Part of a small language model's weights: 4.77M parameters.
MLP neurons of a small language model. Each row is named by its layer, matrix (gate and up: input weights; down: output weights) and neuron, and shows model dimensions 32-95. Each number is 128 + 32 x the weight over its row's rms, rounded and kept within 0 to 255. A neuron's up and down rows have the sign that makes its largest values positive.
After each neuron's rows, "fires on" lists the tokens most often at its 100 highest values on Wikipedia text that the model never trained on. A number after a token or word is its count.

L5.gate620 [ 91 182 135 114 102 124  86 100 146 111  83 137 120  80 150  91 141 188  73 106 143 135  91 141 176 135 115 142 137 199 164 130 130 132  41  43 114 156 162  91 131 163  99 101 123 126  79  94  98  90  98 162 114  76 157 123 159 120 145 116 159 124 118 117]
L5.up620 [139 146 123 103 113 138 185 151 120 137  77  86 139 161 126  86  93  96 156 152 127 147 101 108 170 136 115 161 111 151 115  41  85  70  80 137 160 109 137 175 148 100 111 152  89 124 139 123 104  98 128 145  95  51 148  80 156 129 132 129 121 142 130 197]
L5.down620 [125 141 110  55 112 161 111 181 129  86 202 135 142 134 166 171 149  84 130 142  93 144 175 122 110  88 139  95 131  72 182  67  63  68 189 196 141  98 128 139 121 144 136 132  76 119 145 137 153 144 149 138 153 149 164 151 136 132 141 161 108 143 142  91]
fires on: ")" 38, "ed" 16, ")," 12, "e" 6, "b" 5, "d" 5

L3.gate448 [133 171 114  78 200 126 173 170 147 124 136 113 158 125 187 152  55 154 122 105 133 122 142 121 145 137 101 161  23 141 108 158  71 150 149 122 102 101 125 151  93 173 110 151 148 122 146 115 145  99 119 121  97 125 118 129 160 183 147 139 124 115 150  83]
L3.up448 [147  96  94 129 145 142  98 127 158 148 134  63 118  78  80 111 150 119 211 131 161 118 121 177 166 153 142 178 126 143 162 123 112 130 154  98 165  82 126 128  85 116 125 138 141 154 110 137 145 147 160  86 195 159  99 136 117 110 135 134 138 108 135 127]
L3.down448 [ 86 140  98  75 163 161 136 167 175 120  98 111  87 165 158 177 131 172 149 145 112  99 104 188 129 103 147 110  87 128 157  78 138  86 154  97 113 121  87 125  90 128 121 149  55  66 181 105 185  75 132 168 101 116 171 154  89 158 145 117 137  99 177 123]
fires on: "de" 54, "el" 25, "ad" 8, "l" 6, "ef" 4

L3.gate285 [ 82 183 108 185 154 187 159  95 127 110  70 102 142 126 120 109 134 117 127 122 157 106 220 100  91  95 154 104 106 119 112 135  89 116 184  95 182 137  83  52 166  88  66 189 162 134 163 129  64 100  91  96 103 148 119 150 132 101  84 108  93 110 102 134]
L3.up285 [106 152 108 158 121 120  87 158  88  93 137 172 117  97 113 123 150 162 154 130 106 142 168 125 130 146  77 152 111 119 109 187  50 152 123 122 134 122 166 104 124 111 178 146 130 134 145  81 119 131 134 159 102 165 113 129  95 170  91 129 136 124 147  70]
L3.down285 [102 144 113 113 148 133 107 202 133 126 106 138 144  96  97 141 153 111 174 139 169 134  97 140 101 146 114 130 133  95 175 180 143 128 121  81 135 116 182 186  89 102 183 121  49 134  66 124 177 207  81 145 125 119  70 129 122 121 189 126 151 109 177 144]
fires on: "ot" 13, "art" 12, "y" 11, "ine" 10, " con" 10

L8.gate125 [141 109 170 131 111 102 136 105 178 115 134 157 111 123 140  71 134 143 107  34 115 126 126 111  40  93 107 152 161 114 168 196 169  91 115  67 135 135 171 172 128  32 120 128 156 107 102 134 103 134 110 189 121 141 112 184 110 125 180  74 120  75 123 190]
L8.up125 [123 134  87  86 102 133 148 108 116 131 117 179 122 148 106 108  92  47 137 107 106  96  94 133 101 116 136 132 141 136 110 136  61 139 224 155 104 115  89  95 207  77 138 164 129 106  75 169 165 104 154 154 143 177 129 188  60 148 175 143 146 129 105 164]
L8.down125 [152 142 134 127 142 132 117 185 129  61 150 116 133  88 117 110 156 133  85 152 156 173 145 190 143 124 127 139 153 110 151  46 166  81  93 164 154 108 163 121 124 223  99 179 109 160 172 147 108 118 102 146 134  90 107 116 113  86 141 149 142  79  92 105]
fires on: "," 39, "re" 7, " before" 6, " to" 4

L3.gate621 [141 168  99 134 166 159 158 153 118 167 156 150 143  72 168 182 133  77  78  90  96 129  87 135  82  78 164  84 162 183 129 147 127 169 137 122 119  52 134 130 144 107 151  94 175 108 133 103 108 176  94  85 105  99 116 127 155 127 114 186 100 163 173  84]
L3.up621 [112 120 101 130 139 104  98 150  97 220  63 140 161 148 213  91 181 128 102 151  89 121 133  62 102 139  61  99 127 118 137  99  54 123 129 140 166 107 175 135 122 116 106 138 119  99 126 144 139 191 145 102 205  96 155 152 161 129 121 149 101  97 145 124]
L3.down621 [178 113 122 110 110 117 108  95  99 105 169 118 144 184  91 108 163 122 157  96  94 216 114 181 154 120 109 201  95 115  91  95 152 119 106  79 114 119 133 145 125  71 144  90  75 172 116 132 183 143 150 183 113 128 141 105 152  57 151 116 165 137 113 120]
fires on: "oc" 11, "as" 10, "ter" 9, "cul" 8, "ite" 7, "age" 6

L6.gate470 [ 91 175 172 113 107  79 190 139 157 128  91 118 100 132  67  90  97 159  89  91 150 142 135 177 138 137 107 156  75  76  90 160 144 149 105 165 133  74 158 145 119 153 168  69 151  92  93 132 106 103 137 134 143  76 103 106 191  99 109 152  92 100 147 124]
L6.up470 [ 55 169 130 125  99 111  90 195 134 149  85 114 102 164 169 125 118 104 151 127 151 137 106 138 148 137  97 119 142 130 144 218 131 156 143 128 124  68 126 116 119 133 142 136 151  93 138 151 137 176 106 125 171 160  53 129 115  87 148 131 155 132 170  85]
L6.down470 [ 87 140 138  90 107  88 133 166 154 127 154  87  77 173 115 114 106  56 115 129  90 137 150 139 202 177 108  68 130 164 178 182 139 115 133 140 132  91  70 133 144 145 155 163 129 145 194 161 135  90  96 117 167 114  97 104  98 120 115 102 111 136 147  86]
fires on: "y" 73, "." 11, "my" 4

L9.gate236 [107 153 123 115 117 181 176 130 128 173 124 132  89  97 191 118  72 146 117 135 162 113 131  96 143 138  89 116 130  91 187 126  98 123 135 173 129 127 159 125 123  96  17 165  59 124 102 115 147 119 132 181  80  99  91 135  88 120  96 130  64 147  93 124]
L9.up236 [130 113 125 127 107 149 142 101 105 146 113  62  92 152 141 141 116 121  87 148 110 116 140 157  86 175 123 111 119 114  80 167 117 108 155 193 140 129  59  75 165 105  39  86 112 147 110 142 135 107 141 146  79 119  70 170 160 151 159  93 124 142 102 150]
L9.down236 [120 161 127 110  82 132 159 141 118 112 135 148 121 119 156 174 180 125 165 117 156  85 100 132 137 192 155 119 153 113 168  89 102 137 148  50 106  46 143 152  96 115 137 121 108 170 182 121 122 175 159 135 157 132 115 112  97 108  67  75 149  65  85  89]
fires on: "s" 33, "|" 33, "\n" 5

L5.gate637 [142 177 122 122 170 171 123 131 164 119 110 195 135 146 172  82 129  70 165 126 183  83 145 125  84 135 117  69 139 156 114 107 113 106 118  98 173  83 142 175 146 138 200 100  89 103  92 124  90 134 168 140 139 128 117 141 199 116 119 137 134 102 141 120]
L5.up637 [193 134 159 127 154  84  93 106 171 120 109 187 105 119 167 100 144 113 130 118 145  97 120 138  78 172 176 133 127 128 150 183 117 140 148 133 160 118 168  81 150 106 158 164 193 171 102 142 126 122  80 134 143 106 132 163 120 233 116 135 105 164 160 139]
L5.down637 [ 95 116 147 163 133 126  83 176  81  59 123 141 174 100 121 112 192 163 121 162 113 111 126 153  70 106 123 124 103  93 135 122 148 123 132 141 137 204 166 112 160 148  83 137 120 157  97 154 122 144 172  92 120 165 119  96 159  97 147 107 142 118 169 141]
fires on: " |" 71, " (" 8, "," 7

L8.gate47 [ 77 101 112  77 122  68  58 162 147 161 154 139 142 155 154  85 135 113 148 132 119  97 151  64  77 113 128 117 149 138  99 158 108 137  79 139 126 137 117  90 126 144  71 139 148 115  79 213 121 144 121  79 111  66 140 103 158  57 164 163 132  84 125 138]
L8.up47 [145 187 100 156  91 124 164 126 119  70  86 125 123 129 118 118 107  95 193 156  93  80 125 135 142 168 102  89 163 127 127 168 109 167  75  35 168 141 127 148  80  95 101  79 129 114  48 127 160 109 144 107 128  83 142 155 187  78 167 105 163  96 131  65]
L8.down47 [ 70 161 103 118 160 117  90 130 193 179 148 192 144 132  78 105 147 102 134 118 136 150 139 119  85  60 171 145 119 148  86 146  95 131 131 108 128 149 116 152 149 129  83 125 135  62 126 150 141 113 136  71 204  76 164  96 124 149 105 168  78 131  96 156]
fires on: "," 99

L8.gate602 [ 88 165 131 159 157 172 129 156  99 107  56 117 155  80 139 154  75 117 108 118 107  71 161 139  88  83  94  98  93 145 119  70 193 185  83 107 162 108 113 127 137 146  75 159 130 144 143 153  41 100  96 115 101 134 177 100 150 172 110 102  88 146 116 117]
L8.up602 [111  86 132 141 145  87  79 148 119 136 114  92 125 167 116 103 132 104 144 145 145 149 156 144 120 106 169 181 113 105 118  83 175 134  99  99 134  89  86 113 176 139 147 110 104 128 160 109 154 201 131 139 159  86  63 174  97 110 107 146 103 148 102 141]
L8.down602 [197 106 124 143 123 121  84  86 132 107  96 139 155 139 108 130 132 101 166 123  73 165 153 170 122 133 157 121 178 149 136 139 107 144 182 108 149 108 127  64  96  85 105 116  67 157 168 116 140 140 212 132 120 153 155 128 127 126 120 100  80  63 127 149]
fires on: "il" 22, "el" 11, "'" 10, "u" 9, "ine" 7, "li" 7

L9.gate578 [144  95 162 114  84 129  93 115 141 128 120 159 158  97 102 155  60 144 131  96 150 124 119 190 102  94 161 149  91 128 127 126 167 110 143 141 143 130  95 143 126 120 106 115 173 153 169  95 142 182  35 114 123  87 114  96 128 155 120 138  44 138  71 111]
L9.up578 [112 159 169  99 168  93  98 135 130 105 119 145 123 137 150  94 147 173 159  97 135 166  83 117 112  94 130 130 126 149 145 144 152 166 151 126 114 124 146 181 109  98 114 161  87 120 108 176  87 113 134 129  70 120 101  79 168  95 139 149  96  67 117 151]
L9.down578 [153 177 142 121  93 177 127 121 156 103 162 170 146 169 149 160 155  97 163 150 199 101 149 129 144  97 104 119 124 136 173 102 107 108  81 141  81 124 178 149 153 101 117 147 139 126  92 152 125 144 150 167 157 144 123 108 171 120 133 142 132  46 175 130]
fires on: "." 50, ")" 7, "6" 5, "-" 4, "2" 4

L6.gate193 [106 177 127 119 170 124 163 151  97 123 125 123 120 135 186 149 102 179 135 171 122 127 190 186 161 142 109 155 151 111 158 106 109 125 168 164 198  73 149 139 157 102  82  93 116 141 113 148 109  50 150 218 101 100 158 116  80 192  99 139 114 154  93  96]
L6.up193 [195 114 114 153 133 160 137 121 117  91 142 136 127 140 121  99 112 156 163  92 114 107 133 136 106 138 165 173 166 180  86  67 105  57 146 204 138 167 186 148 128 160 128 121 150 112  96 120 162 112 121 128 108 105 120 154 134 204 111 134 133 135 120 125]
L6.down193 [149  68  98  61 124 118 152 129 130 117 158 154  70 133 123 158 114 135  98  72 123 169 215  96 172 154 115 156 137 156 113  81 115 130 111  87 142 133 112 129 144 162  95 116 104  93 176 147 152 134 123 145 112 158  73 100 164 106 154 113 101  73 120 115]
fires on: "." 35, " him" 24, "t" 11, "n" 6, "s" 5

L9.gate283 [145 161 123 106 170 186 136 110 136  71  71 123 147  63 150 111  62 117 121 177  91 130 155  90 171 129 109 140 107 150 115 145 112 143 113 126 140  70  96 143 184 133 131 127 173  94 117 180 159 136 146 124 132  99 111 109 130 127 108 115 111 160 188 131]
L9.up283 [132 115 144 132 163 108 165 111 131  83 132 190 151 115 147 146 102 127 160  89 149 118 153 132 107 121 212 203 104 132 146 115 184  94 115 137 105 102 105  86 174  88  59 141 104  88 142  96  98 137 120 104 113 107  56 123 183 109  94 114 132 116  99  61]
L9.down283 [159 167 111 133 120 159 148 144 138 172 110  51 104 147 150 137 137 165 117 149 108 132 110 109 168 116  96  94 161  82 131 161  91 121 142 153 125 122 113 172  72 124 152 107  91 138 144 121 130 119 141 159 101 160 205  90 141 148 148 159 153 104 156 173]
fires on: "il" 27, "al" 22, "la" 8, "ho" 8, "el" 5, "har" 5

L3.gate169 [122 132 197 128 155 112 102 161 148  77 116 186 139 125 134 157 156 150 154 148 101 129 129 158  70  70 172 173 147 155 145 128 119 231 109  88 134 153 119 170  86 112  59  86 162 114  87  92 117 117 157 104  79 123 130 154 132 161 124 131 162 130 131 177]
L3.up169 [126 108 130 137 163  91 172 102 105 181  71 111 118 167  89 104 130  77 123 126 133  85 114 170 192 140 176 134 159  96  79 133 126 130 105 110 138 101 113 154 137 107 129 125 125 123 133 118 122 143 103  42  97 145  91 167 115 122  70 124 123 113 131 124]
L3.down169 [123 136 103 105 115  80 135 112 155 129 108 101 129 131 172 128  90 202 130 118 137 152 130 138 130 126 147 160 154  85  99 151 125 171 117  91 122 153  50 167 129 118 122 119 127  96 145 181 129 106 101 132 107 135  86 128 116 165 152 109 141 155 102  94]
fires on: "po" 34, " Po" 33, " po" 7, "ta" 6

L6.gate250 [133 114 138 148 141 163 109 132  95 179  92 170 149  87 188 172 150  82 164 107 164 110 105 147 140 100 124  94 130 175 143 109 124 147 117 168 164 155 157 194 163 149 124 112 137  98 132 121 157 152  81  68 103 127 138 187 124 149 116  80 136  67 144 108]
L6.up250 [101 113  93  93 121 138 156 133  80 156 102 155 168 196 139 149 142 111 150 173 154 148 125 152 175  72 137 158 104 182 100 167 146 126 113 118 125 118 108 110 211 134 165 160 212 114 136 108 117 141 149  99 151 128 138 114 139 151 138  62  73 121 143 124]
L6.down250 [132 139 119 172  92 126  87  65 161 123 169 135 201 152  67 135 116 158 139 158 143 128  65 145 110 131 122 186 140 117 212 107 138 110 128 120 176  89  79 134 116 150 131 131 136 115 114 179  54 149 172  88  95  78 149 161 137 122 117 146  39 153 150 185]
fires on: "ta" 21, "ar" 19, "ic" 10, "." 7, " been" 6, "ci" 5

L3.gate373 [145 159 140 132 103  84 103 129 159 138 118  69 141 135  90 117  73  16 115 101 118  45 132 205 130 102 118 170 142 130 152 145 171 202 116 127 129 133 124  88  87 153 117 135 182 106 101  62  85  99  80 209 120 179 164 124 157 127 131 127  49 144 113 174]
L3.up373 [108 144 103 136 121 155 183  98 136 147 156 124 149 147 104  93 130 157 176  62 124 112  93  97 160 158 133 135 138  89 109 129 120 109 141 126  81 141  72 124  32 155 126  84 134 160 107 140 115 147 133 198  95 175 168 150 124 176 153  92 103 146 149 141]
L3.down373 [124 104 124 135 117  81 151  99 145 155 132 121 160 159  93  73 118 116  85 178 176 119  73  81 159 103 139 113  53 169 159 143 148 126 119 113 130  76 117 114 157 127 102 168 101 101 137  79 161 135 100 185 168 155 157 128 126 161 184  87 177 123 170 104]
fires on: "g" 37, "ag" 33, "d" 10

L6.gate162 [ 68 166 104 131 100 163 184 134 129 127 108 128 137  79 146 149 123 171 149 151 129 103 155 124 140 163 127 137 164  90 109  84 125 163 171 162 116 125 108  90 130 161 114  94 155 195  94 110 108  87  99 123  78 114 119 100 171 162 114 135  75 151 113 119]
L6.up162 [112  87 151  99  74 116 135 113  82  85 107 166  87 109 132 103 179 142 140 128 114 159 143 139 154 171  87 109 135 145 122  95 163  87 153 168  63 167 133  97  86 165 170 139 163 159 131 106 171 163 106  55 118 137 111 101  97 136 150 148 102 156 156 153]
L6.down162 [ 94 127 170 162  74 158  95 138 158 152 135 135 105 139 135 130 126 133 122 130 175 101 156 158 188 116 134 104 163 119 110 146 111 158 134 102 157  85 107 108 146  84 159 134 159 107 167 138  83 144 157 138 162  51 141 125 186  97 108  83 111  48 150 117]
fires on: "ing" 13, "e" 11, "le" 7, "er" 7, " October" 6, "w" 6

L8.gate40 [ 97 108 117 114  56  89 113 145 149 105 115 159 140 141 105 140 173  85 135 149  80 139 152 171 144 138 156  92 117 148 101 125 143 124 168  84 169 151 136 146  93 177 104  97 183  74 192 123 186  91  86 146 116 166 158 127 184 108  80 160 141 120  66 124]
L8.up40 [ 79 153 126  94  79  94  97 142  80 212  88 120 118 137  92  67 170  91 141 177 116 162 118 141 160 139 134  90 113 163 134 106 135 160 137 123 114 105 136 128 100 132 170 164 103 169 200 131 159 104 104 109  72 129 133 129 141 104 164 134 137 145 140  92]
L8.down40 [115 123 109 105  90 124 101 138 116 104 115  97  86 133 137 101 188 113 154 175 101 117 116 117 154 150 152 117 137  79 134 100 132 199 118 176 158 156 117 117 137 126 110  75 141 129 199  95  45 128 134 165 118 114  65  67 152 143 199 142 136 131  33 121]
fires on: "s" 28, "es" 18, "ive" 6, "ent" 6, "ved" 5

L5.gate217 [ 25 108 223 160  77  91 123 147 138 168  85 142 156 129 115 133 100 196  92 134 137 148 121 152 140 111  96 136 157 144 177 133 133 135 119  58 142 119 111 126 147 133  80  77 142 112 114 152  98 121 133  89  91 152 180 109 160 119  82  72 121 108  93 102]
L5.up217 [173  95 112  91 154 134 102  96 163 140 124 153  99 163 181 105 134 157 158 151 139 186 138  88 139 134 153 129 122 100 102  98  64 115  40  44 143 151 208 164 113 106  77 117 117  86 144  98 147  86 129 104 153 135  97 112 112 134 103 155  80 119 101 122]
L5.down217 [125 139 118 164 171  56 144 122 116 106 118 159 107 149 164  79 115 142 160 133 111 134 150 159  88 178 195 184 180 131 151 164  60  83 141 140 130 147 118 121 133 125 146 125 147 127 104 163  80  48  98 145 123 121 124 141 173 126  97 124 171  52 195 121]
fires on: " of" 19, "d" 15, " is" 11, "e" 9, "s" 9, "'" 8

L8.gate178 [139 110 131 153 110 138 122 102 132 148 101 120 110 137 119 151  61  65 129 113 131 114 101 123 100 145  70 127 127 157 149 153 119 180  94 125 100  94 162 151 138 149  89 152 191 133 170 150 200 186 175  30 144  43 119 139 132  75  73  91 102  88 142 168]
L8.up178 [137 114 105 153 102 125 158 157  81 152 170 133 108 194 100 159 118 109 109 153 116 188  98  86 150  98  61 156 156 128 109 121 148 143 154 129 122 175  77 189 189 134 128 124 135 118 149 193 124 162 100 137 124 128 119 130 112 102 144  84  65 159 147 123]
L8.down178 [ 77 148 134 116 115  99 150 170 180 143 200 139 143 146 128 107 140 141 156 128 106 131 144 137 131 128 112 146 147  96 140 142 133 153 111  98 157 130 116  97 120 169 153 165  67 136 147 209 103 130 146 123  65 141 128  56 116 144 183 147 105 157 183  86]
fires on: "." 30, "al" 11, "ar" 10, "ious" 5, "ical" 5

L9.gate103 [164 179  92 171 160 132 106 152 161 109 159 145 144 174 171 183 125 125 159 138 133 147 158 183 155 123 111 167 129 139 134 179 148  95 137  89  89 169 151 140 143 151 180 177 163 128 174 189 153  91 143 200 111 111  81 178  87 191 162 109 136  69 138 107]
L9.up103 [132 149  98  64 132 128 109 163 146  73 189 113 151 133 142 129  92 159  76 117 134 106 105 120 120 156 165 144 120 135 138 116 114 139 119 203 186 157 148  84 145 163 141 132 122 112 145 157 152 116 163 134 140 101 155 155  93 112 108 105 123 165 144  89]
L9.down103 [131  52 113  91 128 163 126 147 132 111 122 153 130 139 170 116 160 219 145 157  73 172 120 157 122 126 111 122  93  88  72 148 102 123 132 162 155 144 178 150 140 102 117 212 138  82  83 164 146 152 110 168 104  73 118 113 155 157 113 132 123  96 153 167]
fires on: " and" 28, " the" 12, " German" 11, " American" 6

L8.gate99 [120  88 170 201  89 104  99 127 123 167 115 148 192 101 131 104 103 120 158 129 100  87 122  76  96 119 105  87 128 104 130 125 146  70 108 114 163 114 144 119 158 120 174 134 135 131 158 151 104 109 137 112 167  54 175 110 164  99 120 113 122  90  66 125]
L8.up99 [110 112 116 109  80 126 160 125 115  69 142 180 136  91 122 101  65 102 154 147 112 110 121 143 114 135 128 109 113 130 144 163 143 204 165 149 154  90  90 107 137 160 175 144 138 140 149 143 156 134 145  89 172 155 116 184 138 120 116  73 136 210 116 104]
L8.down99 [112 146 198 210  94  72  88 159 132 194 133 139 175 113 141 118  74 150 147 103 106 120 125 179 118 121 128 112 156  74  77 110 159 174  89 121 136  99 163 109 151 143 138 144 186 112 123 133 148 106 125  78 126  93 116  78 138  95 119 131 127 110 172 144]
fires on: ";" 41, ");" 34, "," 20

L8.gate149 [136 192 119  84  63 145 117 117 167 158 200  84  86 155 147 167 112 140 155 156 141  85 117 119 119  95 124  96 148  98 168 148 143 130 136 122 115 140 148 138 125 128 193 148 113 100 116 139 139 129 155 145 128 170 138 124 147 149 106  85 223  98  75 131]
L8.up149 [123 131 123 112 169  80  71 153 120 105  99 132 188  83 192 134 123 190  92 149 107 115 153 112 100 130 145 108 132 126 130 162 133 204 170 138 117  71 125 122  90 102  90 161 158  65 129 105 103 119 151 100 113 176 129  93  90 141 148 187 140 113 164 139]
L8.down149 [147 132 144 138 124 101  91 112 157  91  54 101 142 161 157 137 112 178 116 162 121 109  89 124 106 145 139  96 170  80 172 155 140 167 131 115  67 107 129 153 157 162  91 133 147   7 120  57 141 115  97 141 119 139 104  95 131 101 117  51 112 110 104 112]
fires on: " ex" 37, " pro" 16, " Ex" 13, "-" 13, " Pro" 12

L6.gate219 [105  94  85 134 120 134  87  91 154 141  91 156  96 122 187 118 138 144 197 108 183 106 164  63 155 135 164 126 168 140 103 124  94 184 116 142 142 175 101  89 115 162 154  32 112 163  99 131 135 136  96  96  84 121 137 116 141 151 111 110  92 129 161 118]
L6.up219 [115 130 135 133  78 107 136 159 132 129  75 107 135 127 152 117 136 198  93 116  74 131 159 210 187 161  97 123 128  87 164 107 141 186 154 128  82 146 180 172 139 172  98 183 109 117 123 148 134 158 154  98 121 137 127 131 111 106 135  69  86 152 128 117]
L6.down219 [131 141 120 206 127 152 197  93 140 124 132  92 143 161 137 101 101 156  68 133 100 140  98  89 124 147 141 197 110  94 155 149 122 162 126  64 121 101 100 159  80  87 105 109  41 132 158 187  85 160 154 104  82  78 158  76 140  82  91 159 109  97 132 140]
fires on: "n" 57, "en" 17, "d" 9, "le" 5, "e" 4

L9.gate533 [157  61 128 142  67 175 155 186  81 184 109 111 128 113 106 105 152 140  97 116 180 126 108 114 150  99 175  88 168 147 101 136 130 107 159 178 201 141 194 102 135 129 139 110 130 115 178 149 216  77 108 124 169 116 130 124 213 118 114 129 112 134  67 170]
L9.up533 [ 93 116 137 119  82 146  89 177  86 109 121 136 103 130  81  48 147 103  96 134 172 140 133  59 151 124 135 129 111 131  75 118 160 141 147 135 143 124 124 158  57 207  89 129 110 103 131  93 141  98 171  73 201 140 166 163 124 131 111 125 103 171 122 123]
L9.down533 [104 134 126 122 105  85 132  65 140 123  93 160 146 150 127 211  79 130 142 178 147 134  81 141 177 134 129 130 116  57 170 120  44 132 135 158 143 124 139 125 194 106 144  98 147 162 133  97 144  81 166 179  77 128  87 153 148 113 161 124 135 143  75  48]
fires on: " can" 22, "es" 14, "com" 14, " may" 8, "s" 8, "ent" 6

L5.gate145 [145 112 138 115  95 127  78 151 154 107  57  93 130  91 102 122 122 125 171  97 138 125 161 153 129 191 119  77  94 130 154  33 105 115 140 115 133 165 130 137 160 161 147 117 108 151  81 143 141  98 139 131 136 144 120  85  79 142 105  66 127  85  87 104]
L5.up145 [134 114 133 144 127  55 133 181  99 136 141 157 138 116 131  67 142 115 126 116 151 120 101 105 130  89 117 125 157 111 126 124  91 114  78 146 136 137 107 148 129 107 123 139 126 131  88 113 169 144 156 184 180 191 105 164 128  94 140  76 150 103 124 145]
L5.down145 [ 79 178 220 133 110 134  75  97 164 159 137 169 172 107 206 135 174 104 129 121 135  83 163 170 119 113 162  59 114 116 124 154 206 128 177 133 130 121 119 112 154 132 153 145  95 156  94  78 145  95 146 137 113  96 128 129 107 167 203  93 112 143  66 107]
fires on: "." 31, " |" 12, "ia" 12, "y" 7, "a" 6

L9.gate632 [109  76 191 162  82 162 125 108 122 127 178 143 146 182 135  83 115 189 100 137 108 115 107 120  77 149  35 112 143 114 131 102 118 134  51  88  96  94 145 154 122 130 145 146 207 119  73 152 118 174 183 101 126 143  85  91 152  68 109 151 115  87  81 116]
L9.up632 [119 112 137 138 120 106 143 134 138 139 121 167 132 181 141 124 124 163 128 152 117 110 175  90 134 177 162 110 116  98 186 168 132 137  41 162 107 107 112 168  87 144 185 101  92 133 120 156  65 128 129 122 154 122 114  84 172 118 147 120 129 103 122  91]
L9.down632 [ 84 168  51 124 151 185 149 117 133 129  58 129  79 111 115 146 142  82  64 142 114  76 113 106 173 136 174 153 130 157 118 203 117 113 154 120 170 129  93 128 201 149 123 146  85 132 145  76 137 155 117 170 116 119  79 160 130 168 127  84  96 122 115  67]
fires on: "," 34, "I" 6, ":" 5, " a" 5, "±" 5, "." 4

L5.gate459 [112 147 163  83 101 110 180 158 159 173 137  93 122 120 107 128 133 101 111 102 162 107 110 188 171 123 156 179  62  98 190 125 100 120  98 140 136 121 129 129 229 160 169 101 142 119 121  91 119 134 143 144 119  93 103 146 118 121 144 132 102  94  99  90]
L5.up459 [114 132  99 144 118 123 173 121 137 110 113 128 128 138 106 111  87 127 115 144 179 155 112 176 121  44 104 130  95 131 136 137  88 152 108 136  84  71 125 110 136 120  70 134 162 134 143 122 113 130 104 120 147  72  94 119 176 122  38 104 123  64 175 112]
L5.down459 [ 68 127 149 121  85 127 149 123  87  74 136 147 104 143  54 121 117 149  94 141  93 152 156 145  77 170 113  76 165 134 126 127 155 165 157 140 111  94 128 150  90 108 115 140 142  97 166 163 115 128 133 119 110 129  83 118 149 111  92  93  97  96 130 170]
fires on: "y" 54, "ly" 13, "s" 9, "ia" 6, "ish" 6

L6.gate34 [142 163 139 113 186  91 134 132 170  78 118  83 113 168 143  94  90  89 107 124 123  76 159 142  64 133 157 128 184 138 184 175 102 160 135  35 121 110  62 133 136 105 138  73 168 109 186 113 128 142 112 159 149 167 146 149 156 166 136 138 133 155 137 139]
L6.up34 [128 139 200 161 134 143 115  77 101 143 167 126  63 154  75 108  98 129 132 131 185 181 114 119 111 185 159 144  92  97 153  90 114 120 163 164 137 131 126  99 127 136 143  95 131 139 145 123 100 149  50  80 192 152 168 169 165 165  82 149 131 134 146 112]
L6.down34 [152  85 119 168 115 107 112 117 127 187 197 154 141 148 117  91 153 167 153 145 116 151 113 119 132 112 179 148  73 194  96 107 123  77 121 161 101 147 158 110 117 158  84  97 146 100  90 148 116 122 108 109 186 154 130 136 166 162 112 118 183 104 168 117]
fires on: "d" 28, " —" 16, "g" 8, "um" 6, "mp" 5

L5.gate18 [ 93 124 192 189 182  87 114  98  87 136  56  94 110 150 140 104 139  94 157 117 132 148 144 139 113 150  89 121  98 149 101 150 121 134  67 125 141 162 155 151 129 144 160 155 129 133 121 129 138 111 137 172 148 104  69 108 129 124  83 157 129 161 102 121]
L5.up18 [158 184 144 104  91 122 134 106 129 110 140 122  92 135 117 143 173 113 135 175  87 111 146 123  99 149 141 167 139 133 158 182  54 193 116  88 157 116 130 179 119 114 140 150 144  97  96  86 150 135 132 109 136 132 111 140 143 146 101 118 107 151 142  64]
L5.down18 [191 137 147  84 126 147 122 104 132  85 139 156 123 155 152 118  63 120  81 172 139 192  73 138 120 164 150 151 112  82 184 121 150 116 171  66 147 101 157 113 115 157 124  89 139 148 145 106  81 136 143  83 147 162  83  98 162 130  65  82 117  65 160 119]
fires on: "y" 25, "ft" 13, "al" 11, "ce" 10, " (" 10, "ter" 8

L5.gate81 [135 177 160 125 172 111 164 170 166 130  97 120  92 101 167 168 118 101 165 124 154 109 149 117 121 135 133 109  95 125 167  79  99 170 157 134 134 174 134 106 109  90 169 139  99 158  64 130 109  87 112 187  74 106 116  83 146 141 155 149  44 110  91 136]
L5.up81 [ 44 160 132 137  70 150 120 138 148 123 140 135  97 186 107  80 101  83 113 158 140 104 139 143 119 168 153 168 148 172 151  93 105 106 143 122 175 107 147 105  88  38 103  68 164  97 195 166  95 150 147 148  81 176 119 149 168  74 116 119 126 118 111 150]
L5.down81 [ 81 127  83 134  92 126 115  68 117 139 158 155 118 140  98  97 125 114 133 184 143  95  83 121 130 172 171 166 135 195 111  95 126 120 158 138  97 122 139 138  79  98 107 109 152 109 167 149 128 162 136 115 106 161 119 104 132  76 152 129 121 150 143 183]
fires on: "s" 38, " in" 13, " of" 12, "f" 9, "e" 7, "om" 4

L9.gate152 [132 132 137 115 122  67 137 117  95 111 141  87  96  90 173 144 148 158 113 110 170 125 124 108 170 123 144  73  61 172 155 175 136 112  97 142 150 117 196  94 131 153 150 142 132  74  82  70  56  98 179 160  90 125 107 116 115 118 161 193 101 111 159 169]
L9.up152 [ 80 146 114 135 146 166  91  85 112  88 136  70 110 119 118 177  86 116 125 107 110 104 149 161 169 134 148 111 106 148 105 108 153 142 102 161 145 146  38 142  99 110 104 129 158 132 105 119 149 139 148 141 131 158 124 125 134  85 120  93  89 143 143 197]
L9.down152 [107 148 173 130 110 157 176 155 185 109 101 122 144 120 241 127 126 165 127 112 121 130 120 159 102 169 173 173 145  52 156 132  98  76  94 151  65 170 156 139  87 195  88 133  84  92 188 163 130 173 163 204 176 170 102 123 139 105 120 124 140 159 160  68]
fires on: " per" 27, " Ch" 27, " Com" 14, " Per" 11, "s" 5, "de" 4